Weights of a small transformer language model.
Architecture: LayerNorm before each block, learned positions, no biases in attention or MLP, tied embeddings.
MLP neurons of a small language model. Each row is named by its layer, matrix (up: input weights; down: output weights) and neuron, and shows model dimensions 112-239. Each number is 128 + 32 x the weight over its row's rms, rounded and kept within 0 to 255. Numbers have three digits each.
After each neuron's rows, "fires before" lists the tokens most often just after its 100 highest values on Wikipedia text that the model never trained on.

L4.up34:157120144158181093112158113122064166135098185149145134116143124132179166162110129159172169197100068132120095083134178117092104155168141102086141106129126139229114199129150106135132086192136117137099112150084126091117184113163188104148121121144115115084093074082094144115130174118129068147125146151118203139110113129146153093158152086152141118120177192111109109117139135132162100117077
L4.down34:115087161076096142070150165064132133112115064110073145207118166116161144198177112126153124118135187110101102180144123143071176112096175148097136096124127231147090132170155169190127127163164200118136169085154132128157066172206149140072097096141094143124140065221101107109139056131103147137150210112144124139133095145127161119056133136086112141130142155126137045136092153130113182096166
fires before: "n", "v", "f", "en", "ion"

L5.up407:134161089139187121065167131147162093128096167193064146171155123139152134126147143069122117130133100129122140133140125130145080150165095158124100182136146145074148114133182105076082110197139102107174139158098084073155154142081105097090143145103132149182134145167057120106151151170157135168136161092167112070090124102096125119177131127123135138108157153088083134129080095128153196083113
L5.down407:163128150063137141093117106182128141218138151148094116123103205130137095116064145107169092124119165155144150092172103159206114078118165185176166146165161122175105122160155119112101090116107149131140104146074141028133130150096151148142112096093156198154165080108172097118104128136132132108148142176154154132148128142105105149182127129082069105121134137100163107123133107109175152077142
fires before: "og", "e", "her", "en", "ing"

L4.up895:117135182091131166102167111154136101133079119207070121144161099138113167166174139127142117062135110053136156131104066131192176112153150091169187165193111222146132121081154125128160109110177094119122092152166130098145138117118104126121084141102137130146158146075164146104094099151142133153077135128198152113104123123073183130175136118104120102156101128114188145195125119135151139044136
L4.down895:114156158116142124098136137125189149132156120131101146118104142093140119106109103139147103129100115117083158122138160179153124115099149122168102197050162073122069101083086153095136153111128123132118118123146114147109125158081142127146117161132066129157115190159096051134136198139128153083166095176154102093164122105146100154111102170126188147156159169087092158120144137080141117153195
fires before: "en", "ing", "g", "ar"

L5.up194:116131136098116144082126075124154123138163158153109116116113113165115093118219109092137108144064131128103144093128106136208158123076150075131092117159092114114085146140125080099158074136135131143134095100159084070150128053072081117154102138113086138114192096180149167129135121117115112126158131153104130159201085098062100134118141134133139181148159129119187078150098100161090135175093
L5.down194:147064107098115141119129150139146180123059137159169103154107141160113154157142166085044207158091162139142167138115072108122150151136086150198061159075125148137128097116115117105165109152092195164129143166140113079110090112136091112085134093126158123153133087125147089073137155081157141087187155127136096133123120148114121106123086100160169144182124069077090126132125130176194151145107
fires before: "y", "at", "e", "her", "ry", "or"

L4.up806:128115136138106128038139130086126153105126127124164133144157163150119113153146089126148101152084128172149103172126102088082179149209150113119160087152120096111091154195210105158119150147115117173133107122157125141130151124117127170142119122156136080124167075127103143069101113160130133121137130140179122168060113113071056109141194101097119099168125122087207104114125130129122119078128
L4.down806:174183117126129180118148159110173155077195123185140129162127111197099157121149125153170131167121137058105137172114155089130108083126075153115079089184122126115148201119138109139080117118129155065105113139127167153162137140160140164161099119127114151116089133125091074134149095192170121077135136124141128157128136027134145147126126191134140140136125105119157055082101128179126134151164
fires before: "as", "ac", "en", "i", "es", "ion"

L4.up488:129130139097128143099106078093086125093168160142078126127184186114120117135152120148167126147159153101199153132094086144101080113129147149135121074096085135141138124106183126155124062142162106137163130149122154105088087062138174102090122110095114122151109161135117110159104159165087109129204100066158198072095162169098166073163121166097017108112104113162138128146144199161124149103082
L4.down488:098131107132124126150169120132125154150116122079125158163198083067147154095134141117111134208083147147147147160167154093120149188087104089119095182164141141059129115124126166152168201218117130097112117073161135133141134142105143173146077129142168161120161078147127186105115134122111112122074190146146150081073053162116054092123119120173154121160163155158144069099099191136094103110187
fires before: "ed", "s", "iv", "4", "ent", "it"

L5.up25:150208127169180140157139148113116122095123117099099145160163085173142108167047127134098176108138071099143102166158098074125138145147141065157152109182110152100064147154097114045151060144157162125186114125103192142122159094120133094146067157098147195148111138110171113113155107098133127092102097095123087169082115144103206114102158090112094137170121171145151119072133141101188058168117
L5.down25:121153153150119116115116127185072124135136113082111160182139146133083145106170126179113106135121077144170140124086157190140114135201115178157108080140144088135056106094166130107147155173148106138089122090108109118068111130136104181091095103185117107221097121097107142144151101099134122142172165144166109085147130152095143119169145099108140163152184139153160077150123110109157111113082
fires before: "e", "ent", "ct", "g", "ur"

L4.up21:185118189126198136128119127122136158170141165168178092141084115052123122118150109101098165136096147144135230128068134100088155149125176086097127115190146141153091139155075119133062116185149129071174114118171132166094161155155093136136147169163156065120158143114092159140157154076133068121110177100128100174103045134150156140122144139168205097139077102132104135120120110109127117108112
L4.down21:146090113095154162033161067160131121152153132119156195135135123094118138113088113140144163167119096136135065095132098145089124142121101133082111099128117111108183109122141110107106156089115142205140071180075090143153114164137128205116150187137121163186149110109131120100154130155111150206109138096163146101102204136117144069167142173113086107106074149138127134135112170071044125082107
fires before: "ion", "ear", "end", "ut", "h", "ack"

L4.up361:132098120123116103164092153033119146150138148172086130103164131113155134123082166097166116135135138087188133136110126156143107129167054142119063132121161193134104209136106141118056110083129155132165159111111146082143137100087083166157161068148108143202093129168145064135178177116150089127161078105148080181081100138112020097100211150146088065116150125164150209075159117117082144113092
L4.down361:149138152143120125050077158135154126131116138140115155132150103101088143119110148070134016102117144099088107078145121085108135120125083126161123142016112114124131103104125077132160118123103136114117157163101130121130159088097139091144119167181169153079141099170122144125105126088143159105140105096151201048141166091121107089086148138104103127115153118098191141096097150139102085072081
fires before: "i", "n", "ent", "ember", "is", "ist"

L4.up281:140117146163153121147149110124178130080130067224171129121107159120191135125135157116216081057085177139090124139091135135070094158074131099110127136107086148137139169168152126086049118134139139137148109148122169119093074132135095084135061144095131114101131050165150140142126122118073204120151171202147107129156118083115145135143148163087120158142085174103112130084186145125139129151138
L4.down281:136114150110094122114144164090104139113077128132117192124170105111094132148110117161124145116141055114092159102153164085186130134160135091109171137157158187104078101093175157144170165118125202074148142106182141120142141093117161144150100117100079087159112101098127114183156150128160171151129109117199175138113115111149170170110127099118162065099101160125102106123113174133137186123110
fires before: "ation", "as", "er", "e", "ed", "p"

L4.up571:128111067108201145102166133089122149198094129078106094171104155138128134159140195199161105129172116134149127154109091101197179169107060162052117162143128111154118145084100155122162075186160093192165101091102148120161172144130084138110134128069173118154136119122126077078135141127082103175158069155157130132130111131120145091114095113122135180158077145133183119144089075117177094086125
L4.down571:088148170111174158117068126049170132136103175127136104171184114149155108081105122120143112173126109153212129124154104101180141087143118158161145157144130114240115124175098135086169168170056129126136129065157110207090145178095139103046162113110085067115150138098106116109151134155100146187075103140073097113141105138093095154187147210156136158141158139122167120156112190153116106114163
fires before: "r", "en", "o", "l", "re", "u"

L4.up142:193122099132155124102148131124164094114145186178104164191113164154155083144108187157137153136112091083130113106148096159113101102169067128102142065098184105165115205142169127095127113134140188117150128163138115122136098114162100155179093097059118116114117138148086167163149133096094123100119083132193131192149153094093114103166166106100124142084159177143097139081054116138118144200138
L4.down142:178074124061126099087187113061125143109102122167104176163185162123147113115091157149101096194166143153187083121150149138129114107176180197156119120137169159082153069099151145070127141165127097092093154126127129154091120124112141126092111122140107175073149113075106153152085115152141096096101121147138127074148114150153206133122142180096168096173162158102180150129089130065123162126116
fires before: "n", "g", "ent", "i", "ig", "en"

L4.up932:216153157152143143108134152136144145055173103127127135120140150100200125127109059115111131100159160184119121161118123131109169112199122165067115121096134141181135121112158128120188052091082144116200161180132135111091102149135102117158137097132126163119142136135117201130137144188109107134101125100163141163168122148024111114144099133157131088155163052127146099149129140124115175096051
L4.down932:078097130128119106096092081094160158079065158173132096146106135105136126132066096121123210112180185129096134153094135139083112076098157154169120128078117109119079103160047101141095087089123150147137110157132125153162070126185134123122132115229170154155114178066129117125216056124103149129145096127166167120096134182126149079134134135147119146151150117142113099119100109155136092162124
fires before: "ay", "ac", "p", "an", "ot"

L4.up86:155102169114120115110076098116169054113185089147124097146167171126192181073077192126112117095150158134126130107121192149169147111093127113110110119110125158196102157188175112137123142115123111092089115141161131131118116105094119182156130147124112142138098060074181123135154186146105103121134067138167117176156086151106116098148126120140077156095092161163131094144129123196130098120094
L4.down86:127141141161038089081133155099160162162104191124115095151110160136189122239111148172131140113116115152170079150185161068109161129151129141144132231133186164114104101123117118134117096093134122093163081156127232132140160101120176053156128089173127146122151150159096146076164090144130135144057098091114111102154154104154120118055152127135162115080177096103156167141123126097135151165133
fires before: "p", "ay", "i", "g", "ed", "er"

L4.up510:112092185182155097120172126066191131141112149088150111139168184178128120117128137079194121136132161133084130112115062121087177158134097159083114143101131173119149077157087095097143136139128080140183109163164113142134155126136139186122147085154081170168157092139147108139116090157183133092165129136162123184150125121157125103172136106089167086110145104078198102139145133150089143106126
L4.down510:128150154107067161171146122119132093190170146149182134089181136116076090138064136102098118136121135105132125153121201112177159141133100157166068097142142097135091082074065182191104110115113179175152148122133140114086169163061109152071133162105114213162150139074164114125209110172110094142168106124174147147107106161123167112112183120099112088120147130123086106147149091149136080127120
fires before: "e", "es", "er", "E"

L5.up239:113126142085158179110145135118140150148081121150154167104064097130085118104139098136127124146142092145114117181169135158131118110104137103070102143110131146121038112094088175141186133141193100063155161116112133122159134125076157181091124115061182116125127096110156099120135134130124101083199129139117184144118108144121070138099106144157141155064113083129117167126111146146126142157082
L5.down239:066142107119137118147105144169115160116146122108121113118154148117185154149082106183105121144115140105153181106110169101161104107107135185122145069132098132121141119141103108124138076061160177131074085124127151110153132134191164119128137109121181151102069055131121109017096172162078129127164132143142134075166183155120116131154117105172130095175146107149145118167141131083077146080160
fires before: "20", "19", "18"

L4.up903:193114108124114150138138062107152060116140119101087115163092183060133182134133104145128137148184088090159091120120167185069168136133185114160132136193110181099191144110121116120128114161158187121087119088135064120098110096115104114157061107190064143121149116101084116132086111103160109109071130108143162156132111077100114130091129072117094113125101130112121138150105070117172142246111
L4.down903:100169089129143139114076138107168164142135120109079159116184160150168150172156125146137069061098085214112086119097137114126119163129136176098127097106114113091064091128118130108151114128081159083144147145148115113099159118086124144165174137111149160105135201120116139151102108151149115182120153114195105104098127116105116145158119111125054165142136069127127057161171135045165151085113
fires before: "on", "es", "f", "or", "er", "ation"

L5.up937:149098180104149184093131139069108173130119139156113098175128185094106129128122085085109108107077162125105119189109162092103169175134238102117109071112143171135138177172162182158166186115130118156120140101085149171140139112106087090183109117135111112170114175169113110159149076166144135144109141110101164141132107094147123106133108117127112141106139133100191122178127103095142068150105
L5.down937:080169117102103150082106151134094157096146164182098187173150121128109109122115127095096180118130076143116105061140114067116065073193096144188126113168094157111149107152113126129135157158122151087097121090094114114097072139217122096162144119150129149182091081095136126183110125158120150121133162114099140131121164172079130181138130123142134147150138149209165113092076159114132149044158
fires before: "ent", "en", "ic", "e", "ad", "i"

L4.up639:152132120178098122133109112144173095128085145121125088146129167112145108158092090084150143142080125100133153159100080170146155146130051139191073085092118179128189088122099129137114056135145146088105185141159176128134161136099097124139116083171185122117123158116176063133087152141121102152109128108141118145111153109142118134148112135097097119092168150159194160064134188165113071072158
L4.down639:179113121184178101124124109147169143069160153164108175153075128091113022123185127129150105093125127102108146110141137109114101084095124117160121066121126116117128143148076180090062151153158162143131091135104085202143160119143152134078179136163130134149164142136138114163089139081114128138146081132163151148145119097195105104108116090073104152084113085141139098131160103134168072140190
fires before: "e", "u", "es", "ion", "ed"

L5.up52:110145136220109132103171141133184164106132139141193114117165148107099153075096128170122076080123145180143150108133099143118133140148087143140126128136094128100212072233130129136181114107159152153176159174125207125186143134117146112163158162142091065127146090120099172129063130112149124140106195156115137085121154131063120114124171124124153116071125083122145068174124137138120123143114
L5.down52:096122104104132119172096150122128106130118112125108174153158079149144197082122104159106091167151114174089147085130137170122140126122076118125072089133163052149173168043126138103126093119147081104086184150095090150150169120048154081138072141119144122141162139121114135160108153155070094177124103069133129116170137148155120127118108120126108116139190118112162098149122150156194113165052
fires before: ",", " of", " and", ".", ".\n\n"

L4.up356:149123133126127118120092142114127183158124177174169176134141098072132138125148116118063162158099131125087184101190137077130123116108100088112116072073151139096119080122165128152079107194142109170172104154110103109125109119103142180139143123133185132181146146149106174148098146156133137117104105096104094123124152117183098124100150136069119099142157074189027149140111139108045088096099
L4.down356:104172167094149136104099105120171108178145118165200162140117109127094146108145179101125151106128106128123160137099118122154119109106169173120155143064114164189039159170125138095177114164145134138120111082180130139152084111171163107174094112123137140140148141092131134170152120109081112152084121135115121136073048055213107105226154093071167121153084094162067117115090106097150101109163
fires before: "le", "t", "s", "h", "ut"

L5.up142:101066107151109085116154103165134078056180125191039092137169163060098132120155111130119110134164136117135122157110123136168127212143177144146127108178128131149141082118142123082118094168207107148159142133112100130140191153092184081087091172097177156167137176115151133092132135137168152155101157126129137104106154177120172125143175126143084143081074131091165101155108151090149146177118
L5.down142:078182107094164148082111159145078133091062135077098143174192105129152064139154094126110100097132113176161120096113138108147105154081068066165171141133142151151189137072143105138141135107126117081148113105153155137100154141071114118145096158132111174111137142154169160152077097160123144169170113131131157164138114101138161118157125131117110142158101069099133121105111144191130125071156
fires before: "en", "ou", "op", "ed", "ew"

L5.up273:173145152158088154105065150054125127139140120131097105117160126121134094140126114194158136126128153207082112105130148071139170094091083121156095127116114123102159156200093123134149114065096156121124164082101107109142166092086151093163054105154096145137134152096177124119129126137134102168083195140142102073180139123083136159082187089128137136185157098115118169148172106164091056113153
L5.down273:128111120098118120168137115151091110053157065171177107203172101130127137168136188129091108102117177182114120123128070097115123099130092127143142094122129145161112113119115100104120110101173102089090065117180159125120163119148107168091185151130189154167144130086112114061150136121141091125207136128122124115069112147064191110105143201155114155129127083127171109099163152107154171137127
fires before: " ", "her", "es", "ill", "e"

L5.up435:127098088125127170081092078141150095177031152144109159174149120104154190135127173161084139125081107156159144181139157123118124124079088073108078094130078141056143055102168117097094151153175165152187130094084173183155089103117220182085126146121178111092150104116161108136089176132137137114090134154112138091104153096143105137129148197127118144159167126119144193067184125152128163141168
L5.down435:145218163164139179186122154142169115101131169106101129131115092089072136087117165141138133152180104168122178112141098158124152076110139133110113138143100133140090152148091117097149149178176079142097112103101084105125139176207090176092100110152142161121134072140193099126113120189046100116102138146163122096147102165118082093092136069129117160106159123151099119134134163133119144135100
fires before: "u", "er", "ed", "ud", "20", "ut"

L5.up558:135125109099177150160193087111116147133145178064118171099154153113148135132173133156118117090116061185111155085158133147202149173179149100049151115148065140092161089121114154096211136105135131138171131156140093141129139103146115114118140039133116127130184107112131198099133079085146128172119116152111077096127129122173080131113129098157080175163146125144090143117126183110117103149183
L5.down558:138127153129149125137105181134161148150101143188107192113156130133117099047116140074175065096117140142140163144171150114146124114099149131142123177171082148139136101129115172143153111066136126119169085089138135151104133137140121094119140143164117106158119136094107099110068087095194177096150066173142132151121149036097151112109108170107138144150085121140099102134115166156122161130185
fires before: "u", "l", "ment", "r", "ation", "ed"

L4.up631:107149127093079123154171108103101153132082137127215154124134113093087148176108117160114175151150137187122140123082143105120164138129107104102138128122154168156080161090106141096131120127162094085169152135133181117131126078130136118123110121124113043132155101149135112126072146111103111126105134089089092155075117159120098083167122084104143183096124131183185182201175139124095142050121
L4.down631:137149132078098070101074142140162126137053143074155077139156104098127154124098140216175131189118168122140144135175128122160128161103124082100105132168128106101117160087094155110177108134157139154096111127093111106137115116148169072108111162092108138090121156130197123078087174120114117171113151147103103148130087149142079124124116140145125140129163166056173178147114081173131126111178
fires before: "20", "19", "17", "18", "ers"

L5.up751:179095080185139085139147114142167118128149136141141103169137107071134120151148203118066074145125053133125164179201135138089101163117110094112180158153152142155105070188085136128116046103094134174157095139110106066099096115135086124105099082126037095148154127114100134139128183140142156122121081099117115106106165120166113153108119097129100142140161141172116166108180123127149154123096
L5.down751:135168112129108188077112132177122153131146152139145160118079115153108086143136174106062173131160094105126115192174054072153099126024137124143082149197124128080119145107107132109157154161142120129123110104127127071106204108128171117131081146110149166107108135061037173109146160157105175079095113131027114143163107095152126138108172163132071096114149077134146124107156102139146141124159
fires before: "e", "u", "ut", "ed", "le", "et"

L5.up132:156149172134158063114061138121104087113143149140050140094160132159121101071116191106155160113171170162094089110110147138095179153111182136140122135117185121121145114152183079116086125144138070110169126148117091158102155128075085118110167100156079193141178118037115144037128112136162085141114140117137111140134124172138104164177125072091144064107114185163138106087150140107108163128112
L5.down132:112054080107200129115100101163128120142167160064157094126084113131075082159140099119108162141153124128154125126077128154115134128089167138167074076121154135145053164086048155133083109164133153122119100110124137105079124143158085133119171136126103111124134120170153132116153154069144164073164184137055108121163166140098112148098129091115123113095166146189118061173136121151103148111104
fires before: "ct", "at", "b", "P", "a"

L4.up252:160112175118115062130174090145138135127125136137125142111115147165158115114110107201070156120131086111161131097220116198109111077166152101136105082141130114108147083080073122140079067059151136119164158117070159148164145116179136133088093082154144088135131119174111105152160155149132170190153160096138167143159112083110135117115153103050090175142118134104122168119168119125174163148097
L4.down252:055138125147059117093064123115140091120100129136118149171137168101162184100086177086117162108095121115060133123126107143114100141098109128139130092137181082128108223184169114186151118122119176131084102132126120142131103145163151132139068097141156193057097105123086090111165096156195094070193151109087136122124096094090088174103068076191129132117132115162097066155132130148133152125177
fires before: "es", "h", "al", "er", "r", "at"

L5.up91:214111116152153112163182181109127135093097177149177152119146105108150171081143215102136122120161099122073206136170051142162176144092179144091133150124151143167144134121157160118172157066143105105108153106209146133149144140111069151127182134125079121124148133139112128152083109158081102150126114153155148142126137145091138129128126048131091143150113142083124099109140132188101104096121
L5.down91:126132162112110142164137169162122139094113136103113102166145096176071124142095094096105162095101198105121144112142191151119207132138076086171109130118209104138127137179140131033091176195082146147119138143122096165158126116115156123119124121091107114111092079148116089077182140127152134142140148146127159152117103152176189169134099144131172126130173094164126116137125127169099142139148
fires before: "y", "n", " of", "ot", "ic", "t"

L5.up783:091111124139113137098184158102099124092114128104103121150133200093150182112071139168154124121125096065069154137131111087107162132142157127120140113184165087131128095138119074103143178083126137108116122154157117158103160126097113088078091165146127109144147107109076119129123163131146152109116100128112178184111134176099178147107171159134096174127120117151090137185146127141112140105154
L5.down783:125062106163129100180073152103117162181109096121170180125167155132151124235116071150136181161149118131141096124124151112119129146132148109160153139146102085078112171163190156138122143144071155135152170158064139124098126208109135119090142164086125203137082109099114125128143174156114119126157160116132102129156150200170086123119117096125187060128205103130114106113131053101136120136103
fires before: "en", "e", " K", "in", "t", "n"

L5.up723:155117133061136149127148095135155076118125148118113141143094165150085144132149123134149183116115104158097115129148147124083111118133129121107118125152151142123124073156118111094167152113109196134135139116146142102146044140060097076176080143148105148130156089094077085149121097175112165162167125141137103150041110091119157080178163144161159161152175132112174138115052126169147087162062
L5.down723:139097145140152118154138092126155134157083119132093126211179142158097123081118149103116127196106137148120162110204086110084093117129163126139123131124194107147139114130099106085154149062106131149102150165097094125158133127153190189127088091156160124125194178146135110095149142085124126111114085155121151093104112026139126091096129150149148075164125144093255171101169110121139142114128
fires before: "st", "e", "y", "m", "se", "l"

L5.up329:135165101151054161110152135129097080100151051120172150135125139118162169089133102107152118144216089076133165125159127120154091115132113100148099154148096113153108109161100093183127090138178100170092081160128132068116121127143108163166166164177105154160107123122125154118154121194098154148058109134167126129134180141115137101011112090198077180111151106102156140160174108142130136086113
L5.down329:120121137064162129120070109145132110178112131161100139182112134159091175070125086132125134082136104141073095078117060115126165126097119098131181156093122135181144148129076059128090124098166169099105162134161083115157139114126122119108144181127139107116132129112164134177140153073084160145059104145146132113108101067185129121095145162151055136114112116131154151124191110180155100091120
fires before: "p", ",", "m", "al", "e", "b"

L5.up974:112117158101163137144081108122119172117169147137150164162115184090196140130118098102142123145132220150091164138179172115130144091117069077145080103079185097131120169153142081108152079094157112160109114082132128122155136106121147143148128142182101135150133167113158140153185146134088089161097121184142096111072152091156113151214147135117114131202123105190088107151117137149115122147107
L5.down974:076141094189123196159210134158084135109165130087175175153114116113116176121102125147146101177083104126148114116071143201092103111104087104139161114024139076077095141157159177181075105150107118073169072148163159146148145074140113126119136144113105131126078116084107189090150134146177127151068137157130142164133128114144113178103124137106079094102156153117169116148113122108081163114118
fires before: "s", "p", "ed", "ch", "a", "es"

L4.up192:172105107082094187116103146145184113121036112081108185140186142114173167168122090132123154133147096170118141123086133132085166152092190089137062162102106117124121094109158143088150127131155098147129176165098158121139124107179100142115086122126104159186112203104131142062115127156146166073080147061081125157131157148132117117142120141170144098170136125094132179083172157129094063075133
L4.down192:152110102137159131133108126209079112068173098134135156117127107085105091074122088137098161102087108093092085057137140123122113150193060098202136128132063057113112133166174107089104120126126146135112117127160089087069132178105124052152211136155086112121114163136158085175112142172150134186171042155164156167132105101161121161138109156150107100116108152146123115109116146111124068150113
fires before: "t", "s", "n", "al", "ad", "ated"

L5.up808:105103078072123155094108095116089157125191135178109139157160096110094119104086158130202143117151127156159117150112081082106182078147086106137084135134116178135126163055157153152083177105116166109143148081123160121127224146070094097116056104114142132179169116111156136138142104131079129132103146120100165127152150163076118103149102120156128092097128157109177186136114134104156171163082
L5.down808:128137134139148138177042139204111133063108111166182095148143138157093129159164160137116143081119099122119077098113129134133070084128169127122155165168124105106164155116164098155130121182182074098113144158139132096170140067094103104099158136175140127123113133054122122095120135127162226157198100191133119093154119157101067144159163069133097158172148132081062120100121128167148081147155
fires before: "ent", "ed", "le", "en", " by"

L5.up869:102142174049150147110167066150122082142181121093144105179139154219119101111182137063156142133101152111160077107119083132136136152119114133187142127114191089162137061130093137117227117095089113195139168143156094131143129196128138136080138129075134137081126119152157203209117147167145101172117120081128163106137095106128104139113114163082103155102121197134064103083112143119163167160117
L5.down869:141068108115159167147166180085126162165120121114100175121195126124145096096079135118158125144105098117111140177095170134121119086143147143182173158101191115156161113120154065091150062125134081078152046100126171201157126162141097083064119154142090134142128186163117130123113158169109077154194156148100108094117091124034183034132159160072155116085099131128129088125141064128113116112098
fires before: "\n\n", "==\n", "==", "s", "b", "g"

L5.up122:063173131141120127154143150121135108074097123165129101187085075076113187122097108124122113141162109137122179125116093082106167111137137125173116123172124085181104150056179063135103109132085117188103159077117135098132166117136144137105142175169103205124148141136146145215174122082126090105154187151123109171194117089115156051140135074083094150171133105132126170105110168096110163120110
L5.down122:201070140128111081152118066112067149155099099096094127153123137113203162143114148128154147119099083082098081157242149180070172167120148142110093112200147151151148161127145090121143074137119102135144127093143113094129150102125099146107176135149144131118150135110105124233121205203053145108133145132065137127165139118137156111158113144050074186161130130192163154133128130102166092148148
fires before: "n", "m", "ent", "ed", "f"

L5.up180:141102084123108185170136156128093120078154142133166151131142110116078131117056166174075082074182069150148110175140107091138084126096119145124076142065129143180171150157130126172055121124103136072141214145123138139103170155163132141093123119107175177214111166135145132110118116145124140155113146103154065138099085155108164141166109135073155149146118126167161122113120111132108111039144
L5.down180:145167141113176144143203106123047166132142125131126160160143132128067165120227157144142189145151122123101100127163136135110162113103136132097111111064121149137105170044093155129143155222127167116134074089147147093133095131110136115143079062137140089129136078154161124181108098121106175165143117119143095167128163044103080119127114135086148132101159139129100139128110165159172126121149
fires before: " ", "r", " on", "ow", "an", "u"

L4.up467:119120124158139133101180148118188125176108140119122094123179134238142134131116165148134145135149131195067199130104111103104202141189136174102116157143155202115118106099160143081124101084080140067182146136128111117133152144115123152129103195171086134126112131101134188180125156126158160137101117130195195110113150118117117110154157158117121134111123159126117105139094106173163080046153
L4.down467:166119117123090080148097150132097103122076047134139099129137114172146141098139109131099097108146100130176074136093159161108115127045106099186106088159098120135151182160125130205153116117116118115112139086190107104183084113150054149108150113136119137116154152140150101154097139108119123129211139098106134139187129178206151176108183113076100113121119117152167107113164070116105083063177
fires before: "y", "n", "r", " of", "ic", "al"

L5.up243:074130120152087106136115104161159097127132074087097143130096135057155114135152173142148118143123159146111127134126081100145083117143093107111107121151125161115115121139176144188183098118144167141148175151132131117136099163086129089131139077164194194130128088195110112117157112122127102095141152079135190174134081174110124108144146153103096193132095149168167114142143105135099171140109
L5.down243:154135144105161105119153098127134123118115115121109161166166178163108104141125145141092172222113125128091097067120120129066113097104150139148130168167143082091085140091114147118140075140107150119130221185132109140179128072103147168096152182112140134158185149075133085118141081111162197149101109122175156132128179105172065110115142154158161074088149135149165145079128139169135104107165
fires before: "s", "f", "ac", "p", "l", "e"

L4.up722:161137156123146152103130126112117111184138098116142071104142105132185093119126170091136127124169147063100149150089165132128174126109145101155181105104126098154078132152164055123076134103214134164154093073156112136084119132050154119111063144101106142156114211145144134146182105158104181170115147172104145107126179124121108107118150062112153168192116172100074056128145096144101127149123
L4.down722:106144050126145057067193080111116131124091187140161113107100077175123136107141121174090179118120155153166105161164124150151079110122096123122105121145062111125118166176167148093096105102077112114201154118176092092122116118149137131087124148108122123153121168194176152185091123139243097131126076151160108146175105110136129055134116147108126120114134139175211137093143128148164093084140
fires before: "ed", "e", "p", "er", "m", "ing"

L4.up49:163134127143146047112122154143144094149148151128134129153100094188079158091139174121112113114119038168073142109145140145097124127069117190049158205112136140196135148041168126125175118164090117068135166096103085067166133122126163112090137209072082167145111121078134122074080086168074131115144095019193136139154116189121118141156159153128144184118116154185116119088078116107107113160105
L4.down49:119167169130066096128160105143091133165119106144070149146147083086090194109134134140194106117150144138139104073174095095160138112188173126088131153188119111087146162145139103108154161107160167130145149096134167173109152137144144109116139132197086156136120208100081107115138140192112107132145108103095137116131123073117163148175102156117192102109143106042113069099099178074146113153081
fires before: "er", "or", "p", "en", "j"

L4.up774:129085147089130125121102127159093149109158099134140163106222172117134065116116122088112123088113174132130144134132165138102099107070119058121120107104139129134060125135099126130133143132210112141168080108154042141149074136085137116098148121104094082193140133130180184139140137072120101096110185008187194158208135174134147119114147111154159148119123137112186132134157148164147116096106
L4.down774:103150172131151169191115096113079123107102121140171134138124112184173109125059168086157092162086100111109157138189198133126163098149071115170145076198144187118168121199104088144118085105172154149121089106138103107118146147087094168150173127108083098164138155051134138110104153139148132125131157127105140145162090151158174084106158088115128162147032174054157153095086148131079079127127
fires before: "ct", "ed", "s", "as", "w", "ated"

L5.up53:139080129147162114219102131186075071146104103122055098064162135108112113126149088162103077081131143141173098154126097131105092122179147106107076133107119117161110152148135168136080092142166108116102156135108096095161167145139137139113195177149127165070130189126102084121144128110147102113120103141125111069137136118106183156138136087108123158172144173109167107115093156135119137103172
L5.down53:184110109146167153117155107106125145118118148123127221164104130152152152128158097148146152145064133136133100142166167158081071155146090168148073062074132097065157097159134108091104105158057116183115077128149146098128159144131143128118122140091114067191139099130111119192118117134078117171169099156127170180068067113174126104130159135082125093088106123170103164157166152130172167138122
fires before: "r", "k", "l", "ow"